python train.py --n_layer=13 --n_head=4 --n_kv_head=4 --d_mlp=512 --norm_place="pre" --rope_fraction=0.5 --attn_scale=0.125 --parallel_block=true --init_std_down=0.0 --lr=0.00836 --grad_clip=1.0
MLP neurons of a small language model. Each row is named by its layer, matrix (up: input weights) and neuron, and shows model dimensions 64-191. Each number is 128 + 24 x the weight over its row's rms, rounded and kept within 0 to 255.
Before each neuron's rows, "fires on" lists the tokens most often at its 100 highest values on Wikipedia text that the model never trained on.

fires on: "ol", "R", "v", "c", " Go", "C"
L2.up414 [137 143 130 133 159 163 119 106  99 125 123 121 117 160 127 158 139 163  98  92 136 138 122 154 155 133 102 164 135 129 124 185 108  98 138 134 144  96 111 113 102 146  98 102 127  83 115 116 143 109 124 125 110  81 115 159 143 132 161 124 135 132  97  91 115 130 118 135 108 152 108 128 120 123 151 152 118 142 132 165 124 140 100 161  94 120  96  97 114 154 123  81 151  98 138 124 153 134  87 154 131 153 148 143 128 102 120 139 129 116 125 166  68 122 110  90 127 131 124 188 180 105 147 111 162 106 122 106]

fires on: "it", "ly", "e", "ear", "p", "ep"
L5.up316 [138 157 133 171 112 152  92 117 135 112 137 110 106 129 119 191 130 156 121  90 106 186  82  92 130 158 127 131 121 128 143 182 113 140 129 134 154 117 135 137 138 116 114 157 136 150 145 123 144 122 124 148 122 162 105 148 120 126  95 117  98 119  86 122 127 174 155 101 114 112 147 148 157 148 160 123 147 131 176 118 155  81 134  92 135 105 147 115 123 138 125 148 113  83 128 127 142 126 134 135 126 145 109 120 133 132 130 191 136 125 130 130 149  87 132 169 116 137 153 130  99 112 123 127 112 152 126 117]

fires on: "Th", " but", " Be", " However", " ent", " But"
L2.up44 [112 181 139 155 143  62 116 132 132 140 105 148 105 125 137 108 153 159  84 151 131  91 126 144  84 147 122 141 125 156 120 124 133 146  90 147 125 150  81 139 128 121 149 116 146 104 138 125 133  93 110 136 151  69 123 115 143 114 158  98 130  74 143 132  84 108 107 100 153 111 119 125 159 119 121 106 114  90 131 134 143 144 136 120 132 156 130 140 144 102 132 128 116 132 184 156 145 124 150 136 119 144  97 106 147 137 153 148  90 127 132 130  96 122 144 100 123  79 129 149  84 105 151 148 164 104 161 134]

fires on: " under", "f", "in"
L6.up259 [147 131 138 112 154 158 154  81 151 107  97  81 139 117 137 150 165 132 138 125 159 144 137 116 111 132 117 193 131 156 173 141 156  85 143 104 154 110  94 141 116  90 151 130  93  88 107 108  82 126 104 156 136 145 130 124 128 119 125 130 183 140 110 156 145  95 126 128 100 164 116 144 109 138 149 131  94 122 110 128 124 137 138 113 160 128 120  61 134 104  71  98 102 137 123 140 140  98 112 154 120 133 145 108 130 129  97 124 110 153 179 160 107 127 170 147 159 144 108 132 114  95 127 163 141 115 169 152]

fires on: "iqu", "g", "ar", "ic", "erg", "odd"
L5.up7 [128 118  99 125 157 113  67 114 123 144 155 168 122 158 116 171 129 143 137 117 159 174 127 128 146 126 140 112 140  99 130 111 119 165 129 133 108 153 132 174 109 116 106 141 121  87 106 168 149 136 117  66 114 147 112 133 115 149 133 122 147 117 134  83 121 118 117 149 147 120 134 144 131 118 121 132 150 123 102 134  98 132 163 110  80 160 141 154  70 134 102  98 156 123  83 147 118  97 133  80 141 125 111  96 108 121 145 114 166 128 119 164 160 163 156 152 111 119  94 158 112 121 182 118  96 145 100 106]

fires on: "1", "otes", "ical", "ained", "0"
L7.up203 [ 94 115 133 143 137 130 175 146 106 130 190 145  90 153 167 110  96 111 109 158 170 134 168 148  89 115 137 122 165 177 125 136 113 114 127  87 130 120  97 153 103 144 135 153 139  85 108 101  65 127 108 124 167 130 121 143 116 111 115 119 124 115 115  62 137  95 134 120  98 101 159  87 134 145 107 171 121 141 130 104 139 148 146 116 169 167 102 149 110 122  70 149  93 135 158 149 146 138 131  89 144 120 136 120 127 133 126 128 175 130 120 145 113 111 126 131 151 190 160 157  88 126 145 103 107 142 143 167]

fires on: " Green", " Gold", " Chevrolet", " Platinum", " White", "New"
L2.up421 [ 97 112 105 115 171 158 165 115 123 129 123  92  89 121 131  95 103 178 180 163 148 135  91 158 145 141 102 115 120 147 143 174 102 144 126 142 108 149 131 133 126 126 109 113 154  91 119 117 153 135 118 138 192  99 156 136 195 150 131 111 127 160 136 144 163 154 147 162 141 121  81 133 121 128 146 161 100  86 148 121 118 145 150 104  98 147 203 102 116 126  91 122 127 145 157 120 138 132 155 125 117 177 183 135 110 140 128 127 135 121 161 109 127 129 142 129 124 135  84 159 103 146 171 117 115 119 145 158]

fires on: " Ch", "c", " rec", "C", "-C", "-c"
L7.up282 [103 133 185 144 102 159 107 114 119 101 129 146 146 143 110  80 160 119 128  90 114 147 136  93 123 114 158 144 159 160 125 141 138  89 108 126  92 163  97  91 129 129 141 139 127 131 145  52 121 152 132 138  96  84 122 135 136 168 147 165 107 106 125 132 122 173 121 136  94 128 100 100 176 116 179 166 153 161 113 154 102 131  73 136 111 119 123 133 110 143  85 131 124 123 129 119 132  97 150 132 169 128  91 158  74 142 114 152 117  84 118 105 133 128 146  66 116 124  98 107 142 127 166 125 154 145 136 127]

fires on: " the ", " ", " of the ", " in the ", " about "
L9.up456 [137 111 131 132 138 109 140 120 104 118 109 159 126 117 158 106 117 144 144 127 135 123 135 127 137 141 139 145 119 122 166 120 112  97 150 141 148 132 120 105 116  89 103 131 154 136  86 137 132 130 169 147 102 142 144 169 156 146 146 130 127 114 141 112 164 108 115  91 113 171  99 176 140 159 100 131 151 138 115 121 106 134 136 171 109 115 173 127 119 144 136 147 134  50 111 152 146 108 100 129 111 114 134 119  77 169  99 114 103 173 138 150 134  81 149 135 121 117 144 149  69 153 103 121 135  93 143 110]

fires on: " | I", " | R", " | J", " (R", " | F", "; G"
L2.up281 [120  97 140  92 149 129  84 156 136 119 191 112 160 117 123 159 121 137 147 147 101 112 142 141 131 153 109  98 160 122 102 158 116 116 106 139 129 148 109 146  94 120 157 164 123 107 131 131 130  75 152 107 144 131 143 146 142 105 134 118 121 124 151 155 124 166 101 142 106 120 110 133 154 150 176 148  60 157 130 179 131 143 105 136 124 138 143 157 145 143 105 125  98  86 194 141  93 106 126 106 129 149 173 110 161 133 160 155 145 115  99 155 149 126  87 135  78 145 180 103 103 100 106 155 121 115 120 163]

fires on: "s (", "(", "a (", " (D", " (N", " (S"
L2.up128 [130 122 154 103 128 127 170 111 126 159 145 147 140 133 133 163 110 121 146 126 145 171 101 173 124  69 165 129 150 154 133 148 122 109 123 144 140 152 119 103 109  96 138 151 100  89 113 104 123  98 160 104 160 123 151 153 110 136  79 103 133  98 163  98 116 156  92 100 104 126  93 112 136 132 166 163 121 146 130 129 145 137 154 157 102 108 105 132 136 100 159 111 130 121 147 166 175 119 158 114 111 128 117  95 113 141 136 136 133 115 125 128 145 151  87 154 116 140 145 165 108 136 104 108 115 136 164 131]

fires on: "u", "hen", "m", "g", "ag", "the"
L4.up101 [121 158 133 126 103 142  89 102 138 158 139 152  53 147 103 126 136  94 116 145 125 182 153 149 127  94 145  83 126 165 109 122  92 144 122 126 135 183 119 168 150 139 119 194 142 107 145 106 141  97 101  89 163 164  97 127 123 149 127 147 134 118 125 106 123 145  81 103 129 103 124 121 141 102  98 100  93 132 141 134 132 151 154 149 135 108  86 172 138 104  99 120 112  80 116 145 143 144 109 186 121 155 126 123 136 138  94 105 138 153 126 159  97 133 178 174 114 109 157 120 144 127 140 154 131 112 131 124]

fires on: "–", "iv", "h", "ed", "esc"
L4.up140 [123 110 139 144  86 149  92  92 151 107 134 148 126 161 132  99 157  93 192 123  70 102 162 133 130 132 113 156 102 138 130 147 136 158 127 114 139 120 110 138 149 126 131 154 149 129 154 175 133 161 187 128 111 114 124 164 115 122 130 111 124 141 139 188  72 127  97 164 127 125 120 121 128 113 116 175 151 150 169  87 109  76 105 131 120 140 126 140  94 120 107  92 180 144 137 147 141 111  94 115 103  82 117 131 145 108 136 133 127 154 146 118 179 111 105 115 137  78 145 148 127 146 154  97 143 141 135 111]

fires on: "\"", "\" | ", ") as", "\")", "\" and", "\" –"
L2.up474 [151 126 100 115 109 124 120 101 100 128 108 130 183  48 147 126  93 129 129 107 143 144 150 166 149  96 135  98 129 129 126 134  80 154 112  99 119 129 124 133 148 120 129 125 133 109  99 122 117 164 122 137 133 117 115 159 117 160 121 119 104 106 119 169 129 160 127 138 111 116 141 135 141 136 128 125 132 120 138 118 162 134 159  32  91 179  84 152 144 121  90 123 130 165 164 142 121 149 122  94 106 145 126 129 110 145 117 102 142 129 133  90 136 126 111 169 121 114 146 158  95  92 122 129  99 138 121 107]

fires on: "v", "ard", "le", "b", "uw", "th"
L5.up8 [113 153 137 117 177 151 200 138  93 124 101 125 108 130 131 124 134  81 107 114 111 122 107 142 141 170 152  87  49 131 146 110 159 154 125 176  99 159 138 138 130  73 135 117 179 134 105 114 173 125  77 122 131  95 134 128 141 111 146 134 160 147 117 124 114  93 120 173 167 136 122 119  78 153 120 142 121 120 105 145 158 135 176 107 133 126 125 113 130 119  96 122 109  63 140 119 120 139 142 119 116 138 141 111 113 101 124 142 107 116 116 138 146 203 156 153 123 113 157 127 107 133 167 147 104 142 107 127]

fires on: " named", " was named", " known as", " honor", " †"
L2.up182 [133 150 117 124  95 105  93 144 132 141 102 140 115 142 137 118 131 199 118  83 168 152 139 151 106  93  68 133  78 163 141 181  78 119 152 105 150 147  99 124 137 118  97 104 180  88 149 129 143 115 125 101 115 113 111 158 120 155 158 131 140 148 113 140 104 181  93 160 128 119 150 138 103 157 140 111 155 130 123 125 125 142 179 178 103  86 142 110 116 120 153 123 130  54 163 140 156 115 110 153 113 133  98 165 135 103 115 120 113 135  81 111 133 157 151  91 130 143 112 119 158 155 132 131 138 126 117  68]

fires on: ","
L9.up372 [ 89 159 119 142 135 114 123 144 122  84 147 134 130 140  89 138 132 141 166 129 109 125  68 104 139 125 193 124 158 147 153  89 156 138 142 126 130 110 100 120 127 130 126 141 132 125 105  89 155 121 110 178 173 158 124 154 120 148 128 160 174 126 104 126 121 122 161 136 112 142 111 137 150 145 128 149  81 128 136 116  98 133 178 133 129 132 159 117 102 136 142 140 134  99 166 147 130 126 159 138 144 168 114 125 124  69 114 145  71 102 102 102 133 131 154 135 125 155 134 142 164 159 159  84 119 168 143 120]

fires on: "m", "h", " M", "l", "c"
L6.up280 [ 87 109 169 103 162 109  78 154 121  90  92  85 147  90 170 148  90 134 132 154 191 106 131 154 121 114 117 102 135 113 131 143 124 103 130 133 151 143 129 104 118 156 122 125 143 141 122  99 169 151 109 160 171 166 150 105 117 120 118 153 116 112 101 102 121 106 130 115  85 115 145 144  97 123 124 135 129 179 151 154 117 127 140  95 150 135 147 127 123 143 142 179  93 123  71 152 134 156 154 130 131 107  95  77 114 134 133 105 162 105 136 151 177 144 125 172 105 113 160 115 109 121 142 143 125 164 139  95]

fires on: " B", " b", " st", " pol"
L5.up291 [122 150 129 160 142  97 122 117 145 128 100 146 144 116 128  97 151 129 120 120 157 148 112 117 165 122 115  94 148 122 103  98 111 114 150 136 130 184  86 147 117  87 139 137 134 113 114 114  83 133 132 124 125 157  69 126 160 143  67  88 163 116 137 154 160 115 150 103 161 152 137  98 128 126  73 122 114 160 110 148 104 107 160 113 132 119  83  97 131 198 131 122 148 122 137 160 124 118 120 125  96 105 130 133 130 141 129 157 158 120 159 127 121  90 159 159 114 128 139 109 123  94 155 141 106  69 107 159]

fires on: " rem", " Wh", "024", "h", "025", " wh"
L2.up310 [ 99 121 158 106 141 151 102 150 130 131  58 112 149 122 121 153 109 169  91  82 144 162 123 159 148 135 118 118 175  92 117 141 150 142 118 149 142 176 149 156 113 124 125 134  95 109 143 137  95  85 117 110 148 132 127 156 141 175 116 112  93  86 126 117 107 156 111 161 119 114  96 118 161 112 191 106 166 149 131 143 131 133  92 142 131  92 102 133 162 114 150  90 118 121 140 169 151 102 135 100 115 138 155 155 115 124 117 138 105 105 160 141 133 108  88 160 147  88 148  89 105 101 130 144 120  84 160 128]

fires on: " mother", " brother", " father", " parents", " wife", " family"
L2.up268 [155 149 140 146 112 149 147 105 134 204  80 108  96 120 121 101  91 133 135 124 101 105 113  87 150 119 120 164 101 140 133 121 131 148 137 132 106 110 125 117 105 126 126 166 113 102 118 119 102 118 115 134 127  88 141 162 103 104 178  72 119 143 125 153 149 134 115 139 148 106  72 152 147 145 147 127 127 162 131 143 135 203 121 155 109  93 142  81 112 128 124  96 127 114 141 196 120 120 153 126 109  90 115 140 118 132  88 124 140 124 176 147 156 109 129 128 120  79 156 117 169 149 123 149 137 120 134 112]

fires on: "===", "==", "qu", " living", "ription==", "ography=="
L5.up64 [ 84 119 116 135 123  93 127  93 154 107  96 151 123 139 129 115 127 124 144 117 137  97 138 107  92 135 161 103 140 139 121 117 149 139  85 119 160 147 104  91 193 173 146 126 133 155 153 138 147 131 120 130 162 107 118 118 119 130 102 126 117 124  95 137 112 114 138 137 109 112 166 163 145 163 154 107 100 161 123  96 156  97 160 125 114 117 103  91 113 172 109 150 130 148 130 127 126 162 147 116 140 104 112  92 115  92 123 154 117 135 120 166 134 132 151 139 132 164 128 111 112 143 116 117 137 142 143 147]

fires on: " trans", "c", "-s", "-S", "es", " Trans"
L5.up198 [156 172 126 130 131  97 134 116 139 131 125 118 121 148  93 133 139 143 161  88 187 147 152  68  89 131 135 105 172 151 131 135 154 172  95 133 161 143 120 152 132 110 112 102 134 107 108 119 100  98 130 150 163  97 131 156 120 120 145 168 120 169 109 168 144 111  92 154 117 102 100 139 104 125 109 160 139 152 155 106 119 140 159 102 135 185  95 148 105 138 106 104 128 131 110 143 143 107 123  93 163 121  97 114 106 143 111 156 116 130 116 161 138 128 125 126 137 113 104 159 187 111 139 134 146 104 137  96]

fires on: " Gu", " to", "ies", " as", " cons"
L6.up53 [139 140 190 114 130 167  90 102 113 121  94 120 142 144  97 148  99 120 102 131 163 162 111  94 121 117 102 163 142 149 128 147 106 140 134 146 143 136 108 151 115 137 121 141  75 106 118 110 133 103 137  84 123 102 159 160 114 129 152 136  84 139 132 111 130 122 121 174 137  97 154 154 129  80 121 170 121 132  95  89 113 149 129 106 154 120 131 133 110 122  83 137 169 126 159 141 151 139  97 173 122 122 151 141 131 118 148 137 131 129 130 137 140 142 121  98 145 124 145 137 121 115 115 113 156 142 148 151]

fires on: "y", "k", "i", "er", "est"
L5.up393 [135 137 112 126 119 152 105 134 133 144  73  86 138  88 118 130 125 114  96 112 144 123 134 152 110 151 103 134 143  50 137 129 145 131 129 162 119 149 117  81 137 125 135 129  84  81 131 143 140 149 120 129 137 151  93 143 136 108 133 151 147 119 112 103 140 111  55 143 124 117  98 132 173 117 170 153 140 136 148 124 137 140 165 103 102 147 150 146 145 147  82 152 138  94 149 116 160  91 136 137 168 121 142 138 103  90 133 133 133 125 102 110  81 139  88  86 178  98 135 142 121 144 139 109 105 150 107  80]

fires on: " v", "u", "v", "hen", "ow"
L4.up346 [ 83 161 167 147 136 150 149 104 124 125 129 123  81 113 110 140 112 154 157 119 150 106 138 175 103 102 133 123  97 116 101 147 127 143 136 117 143 191 135  95 116 132 125 114 110 147 134 165 115  96 148 137 110 124 139 116 158  77 106 155 132 149 113 129 175 119 122  82 120  86 145 114 154 112 157 146 146 104 119 131 150 144 118 171 140 106 126 155 166 153 118 134 112  88 131 129 137 111 108  93 138  67 143 125 107 143 115 118 111 114 126 177 122 142 166 142  88 135 136 127 132 140 159 107  97 181 122 114]

fires on: " F", " Ab", ", F", "af", "- F"
L9.up131 [145 155 184 147 136 130 117 121 103  96 144 117 165 151 151 126 176 125 110 100 139 122 133 151 156 107 129 150 128 157 137 133 136 148 107  80 142 192 177  90 124 112 177 143 141 133 130 113 144 111 139 106 196 143 120 129 115  98 104 125  98 140 137  92 129 132 124 134 134  96 101 161 149 147 134 104 131 120 101 108 116 150  97 104 167 166 121 114 117 111 108 150  82  90 121 134 115 141 121 140 137 176 139 169 163 125 132 131  87 119 147 128 141 156 108 142 140 168 110 138 147 129  97 141 152 157 108 135]

fires on: " and", ",", " in", " ", "ly", " to"
L6.up84 [145 126 131 109 144 108 109 134 147  96 128 159 154 107 100 132 118 142 137 122  91 108 127  85  88 109 143 133 180 155 138 133 129 159 114 144  77 106 116 161 126  99 148 183 117 114 124 144 125 173 176 145 161 149 117 123 141 164 145 121 144 128 111 138 133 160  97 113 129 124  87 116 138 129 100 125 107 183 125 149 154 134 159 139  97 109 171 167 134 117 121 100 159 147 144 146 180 130 181 146 138 149 140 150 146 138 127 123 100 117 119 119 115 167 135 136 136 146 152 145 196  83 117 137 116  97 136 125]

fires on: "er", "F", "al", "ly", "ry"
L4.up111 [127 127 107 142 154 139 138  90 103 116 135 117 114  99 124 155 121 148  88 109  73 131 128 146 160 102 120 148 106 103 164 131 129 135 105 160 156 119 235 140 140 136 134 143 156  97 136 148 113 105 175 128 106 113 136 129 170 146 126 140 150  74 112 131 102 157  88 165 117 109 132 119 157 133 150 132 144 111 144  87 167 122 105 167  99 111 160 127 128 151 127 132 123 123 115 101 137 130 141 152 111 132 187 156 153 165 109 163 127 126 128 122 162 104 153 133 132 129 128 142 133  93 136 122 132 110 124 116]

fires on: " to", "j", "che", "ev", " he", " to be"
L7.up83 [135  82 178  88 112 131 129 105 154 144 127 139 120 168  97 123 122 126 122 117 181 164 121 133  62 120 119 129 119 174 147 104 128 144 143 136 122 127 147 144 148  81 166 109  89 105 156  94 138 139 131 142  94 148 144 130 159 162 112 125 143 160 148 113 109 120 116 165 155 113 130 113 144 140 148 139 159 149 111 155 131 119 121 124 125 124  69  68 118 109 118 148  99  83 168 110 154  85 144 142 101 111 140 130 118 149 103 143 116 110  84  97 134 168 175 137 112 159 117 166 147  94 173 149 122 154  99  84]

fires on: "\n", " =", "=", " was a", "re"
L4.up142 [141 125 124 125 127 149 139 110 124 154 117 118 166 166 130 125 154 126 142 105 131  74 130 169 115 106 143  72 114 126 121 153 121  99 105  84 162 193 144 142 119 114 121 140  98  87 118  64  93 132 116 131 134 140 104 157 132 124 127 169 109 124 143 113 130 104  89 160 106 130  81 161 125 102 137 136 143 144 150 130 126 143 105 111 143 129  81  94 126 152 179  79 179 128 135 156 186 104 141  99 131  98 200 151 119 137 114 134 121 110 162 129 146 103 126 103 137 154 184 157 163 133 113 166  91 114 133 156]

fires on: " ass", " re", "iss", "y", "am"
L5.up486 [138 164 129 113 124 110 189 148 125 107 156 126 162 140 142 146 137 168  81 135 134 104 138 164 141 102 142 111 126 165  81 163 130 113 156 104 124 147  96 128  88 164 114 110 152 126 153 108 153 129 116 141 140  92 133  76 141 106 139 147 145 147 110 106 162 109 119 139 146 129 144 122 123  98 145 132 119 109 139 133 120 144 170 124 113 132 153 106 114  89  86 120 134 103 107  72 118 130 117 134 156  87 132 139 109 102 122 141 101 127 131 178  96 141 125 119 141 100 189 106 124  94 115 123 136 109 160 123]

fires on: "\n\n", " expl", " Chevrolet", "ob"
L4.up306 [ 90 123 116 127 112 154 129 121 142 161 154 127 157  86 160 149 136 118 162 137 104 163 145 118 155 138 104 122 108 124 117  73 116  93 128 151  90 120  86 143 142 136 125 139 102  82 144 115 132 166 112 135 177 100 116  97 130 133 142 126 113  94 136 125 127 144 135 126 127  91 141 122 111 114  92 146 128 102 188 162 116 110 110 149 152 141 120 108 115 124 141 171 121 151 122 151 109 128 165 130  84 139 100 104 129 151 167 121 133  94 127 127 168  84  91 120 132 160 180 153 164 182 116  94 139 135 134 148]

fires on: " M", " r"
L9.up302 [132 144 131 134 138 163 119 141 149  84 133 114 119 117 123 118 117 143 118 113 104 146 114 132 113 128 123  77 125 118  72 115 116 165  91 116 130 103 112  74  57 143 142 151  78 140 147 103 163 148 133 146 161 123 105 167 145 161 128 142 128 108 138 122 142 150 138 136  92 183 104 141 115 120 187 122 140 130 103 123 135 144 168 145 131 110 121 124 157 101 136 161 141  79 141 122 131 107 105 107  94 104  98 129  97 132 148 159 101 138 141  97 138  86 141 157 104  67 167 123 125 114 135 192 123 154 129 125]

fires on: " development", " construction", " School", " classification", " establish", " building"
L2.up15 [116 165 150 172 122 123 110  96 127 138  98 119 148 146  97 112 121 122 110 133 126 170 120 139 112 129 161 106 141 138 151 183 115 141 156 128 154 191 125 140  89 162 110 119  93 122  89 141 131  85 134  95 133 117 109 154 119 170 160  94 146 100  93 145 135 139 149  72 104 145 111 131 134 119  85 135 107 156 119 133 129 140 112 179 116 114 141 130 134 161 134 150  96 111 131 161 131 136 115 180 136 113 127 129 137 102 104 119 143  86 193 147  90 131 146 108  95 110 119 138 179 146 162 141 158 112 139 141]

fires on: "um", "ol", "ut", "ac", "pp", "ear"
L6.up253 [108 115 128 144 135 145 121 119 129 142  97 132 156 130 193 105 104 100 123 136 141 140 108  89 135 185  83  95 111 191 105 121 146 141 144 130 106 125 107 141  96 113 126 144 119 127 117 157  94 112 143 154  94 123 133 120  94 106 157 141 113 162 162 129 143 131 107 131 159 130 130 119 164 114 117  62 148  71  74 164 126 147 114 122 112 147  98 122 130 123 118  66 121 138 123 122 163 102 101 126 169 184 143 140  92 108 110 147 125 105  87 196 112 147 119 117 137  76 153  86 136 131 111 133 154 146 119 107]

fires on: " and", "-", ",", "h", " D", "ak"
L7.up323 [148 100 190  65 131  92 119 108 154 114 101 138 141 115 111 122 144 148 138 164  93 169  86 120 108 126 116 151 182 148 145 122 114 122 120 135 126 116 113 127 141 120 140 118 109  78 113 117 141 118 108 122 135 122 166 119 135 118 164 177  98 137 115 200 119 147 111 130  92 144 101 113 112 115 135 117 122 178 124  89 143 131 127 156 159 135 117 144  95  77 134 127 118 158 119 117 155 134 165  94 101 165 104 132 108 126 104 124 137 156 128 114 154 119 171 156 121  83 157 114 165 113 146 119  97 131  96  93]

fires on: "em", "p", "am", "pl", "v", "re"
L4.up282 [141 160 133 156 130 118 118 123 125 145 104  99 144 148 127 127 135 147 148 145 141 135 140 147 111 114  73 103 138 158 111 162 145 128 117 153 101 154 141 139 153 158 150 133 100 124 161 119  92 118 152 125 119 123 132 118 182 140  98 101 176 177 140 155 146 142 162 119 117 135 149 128 173 124 137 134 167 138  99 161 112 131 103 132  99 118 149 144 123  86 115 102 128 100 106 137 143 110 118  90 156 144 127 126 128  78 100 159 111 119 112 138 151  79 140 115 155  89 151 147 161 102 154 135 155 105 133 116]

fires on: " such", "ul", "ol", " each", " either", " together"
L2.up304 [ 88 144 132 178 122 167  90 142  84 138 168 120 126 134 100 159 121  93 118  80 161 126 135 148 125 154 147 172 173 114 114 150 122 158 107  96 127 108 111 128 155  73 132 131 149  90 103 136 107 112 141 173 173 133 125 118 110 132 137 105 120 156 104 132 110  92 127 121 105 125 155 103 157 133 144 147 132 115 135  84 123 159 148 106 114  80 129 155  86 132 121  92 117 148 117 116 133 112 142 150 111 177 159 158 160 134  95 167 131 150 151 142 136 137 110 110 143  99 134  96 133 143 100 112 166 106 134 131]

fires on: "h", "aw", "==", "ah", "y", "==="
L5.up171 [ 70 120 135 123 136 114 123 122 165 122  96 161 143 111 111 140 122 127 117 124 115 129 123 112 126 149 157 150 125 113  63 117 111 151 127 151 152 134 157 133 129 138 145 121 127 128  99 120 112 103 102 133 126 143 148 127 103 111 154 139 160 138  80 110 138 129 136 157  96 124 151 114 117 148 111 126 144 150 106 112 155 127 151 120 125  73 125 169  98 105 129 150 172 180 113 111  80 117 111  83 128 124 106 129 146 104 156 138 118 140 151 111 132 153 160 167 178  88 131 131 146 128 141 149 131 134 188 104]

fires on: " br", " Br", "ü", " Bu", "ul", " Dun"
L2.up468 [154 127 116 167 125 127 119  69  90 105 130 139  99  95 121 149 124 134 127 153 108 113 131  88 109 127 106 161  83 139 132 164 100 143 143 116 113  77 154 122 141 142 115 137 129 112 126 181 141 136 119 135 118 103 157 106 160 159 160 152 117 108  91 111 123 106 125 103 153 101 177 166 115 121 130 127 122 137  86 124 120 100 108 127 139 128 112 164  96 160 164 141 131 123 154 115 137 159 135 128 127 124 111 136 183 118 145 126 132 153 127 161  69 151 147 141 181 140 121 131 134 151 165 150 109 141 131 110]

fires on: " C", " | C", "- C", ", C", "; C", " the c"
L7.up293 [133 126 129 102 106 121 115 116 156 103  93 103 109 128 139 125 141  91 206 108 106 155 145 128  91 127 110 156 144 117 146 139 124 150 114  69 143 124 120 109 108 119 111 119 159 142 129 117 134 141 121 117  94 142 156  85 149 159  73 184 108 103 146 128 149 122 117 100 111 108 124 110 126 141 147 133 112 116 133 180 141 120 101  88 112 140 113 139 101 166 137  89 150 118 129 126 108  86 158  83  69 148 128 122 140 119 108 140 152 128 125 102 114 164 128 112 128 151 131 150 131  88 144 133  80 147 137 186]

fires on: "0", " turn", "b", "and", "g", "ort"
L4.up74 [ 91 107 147 145 103 132  83 117 101 107 108 135 115 142 109 163 110 135 112 122 137 131 133 156 140 121 114 118 153 151 147 157 100 138 120 128 147 163  92 142 139 145 162 115 114  90 122 116 121 101 120 111 138 138 145  85 181 117 138 118 100 139 134 137 166 158 197 120 115 118 180 147 120 134 110 150 133 127 142 153  84 128 139 180 122  92 116 143 131 141 148 141 106  95 106 109 126 133 114 137 130 139 131 151 113 110 184 166 107 113 128 167 101 135 118 152  63  97 131 140 165  80  97 117 138  88  86 149]

fires on: " All", "oll", " al", "Al", "uls", "ul"
L5.up110 [128 148 136  92 139 160 132 102 121 104 142 144  96 120 172 143 150 146 116 101  95 114 104 133  96 186 107 143 140 146 105 124  87 116 120 120 156 144 125 131 147 111 142 124 135 121 136 160  79 112 145 129 111 142  91 164  81 118 118 106 133 107 104 134 144 142 153 138 157 120 153 120  91 132 142 139 110 137 111 149 181 185 119 150 133 120  96 125 135 149 155 115 130 143 115 166 110 108 128 154 106  98 126 140 119 160 142 159 114 128 150  98 117 139  63 101 127 172 152 154 125 139 130 192 108 150 152 108]

fires on: " m", " r", " t", ", ", "pp", " running"
L7.up412 [124 156 139 103 135 125 120 100 106 119 154 139 138 138 111 154 142 126 101 119 175 151 125 148 109 140 115 118 135 128 116 156 149  92 105 121 164 109 144 142 163 118  91 134 148 126 157  84 106 143 108 146 127 141 113 161 159 155 110 125 127 102 154 142  98 125 151 126 145 120 106 113 161 131 125 131  97 107 111 180 136 129 118 121  99 113  94 100  96 126  74  81 118 108 130 133 125 131 127  93 131 142  92 116 129 183 139 118 155 117 127 117 142 123 144 163 117 128  97  86 158 123 128 135 163 132 174 156]

fires on: "ir", "or", "ron", "_", "ist"
L4.up480 [137 121 167 115 107 102 116 168 138 130 164 140  95 163 103 143 132 129 137 112 137 115  88 114 129  91 116 139 171 127 142 121 146 113 123 153  95 161  89 103 116 142 122 103 136 150 121  74 134 125 136 143 165 101 106  92  81  83 151 144 126 140 128 132 147 136 148 100 102 135 172 150  92 133 191 135 178  98 109 117 149 141 139 119 103 127 109 159 150 129 140 164 104 104 145 134 151 153 150 106 150 103 103 121 155 117 130 123 117  89 125 150 122 131 148 160 113 111  92 129 128  99 128  84 135 153 128 101]

fires on: "'s", "ch", "'", "|", "r", "x"
L6.up3 [138 138 118 152 119  84 113  97 100 155 150 118 136 113 121 113 186 135 144 131 149 142  75  98 124 130 126 133  76 153 114 126 139 116 157 154 162 160 173 110 156 112 111 140 126 129 111 134 166 122 140 137  95 129 132 104 124 140 180 134 105 118 109 124 114 142 112 131 110 181 158 113  87 128 155 100 146 100 142 122 127 115  69 169 149 143 151 142 130 125 139 141 120 132 123 132 148 106 168 129 107  83  98 129 155 159  85 120 150 132 142 106 114 112 120 112 128 127 127 114 139 129 135 167  96 160 159 129]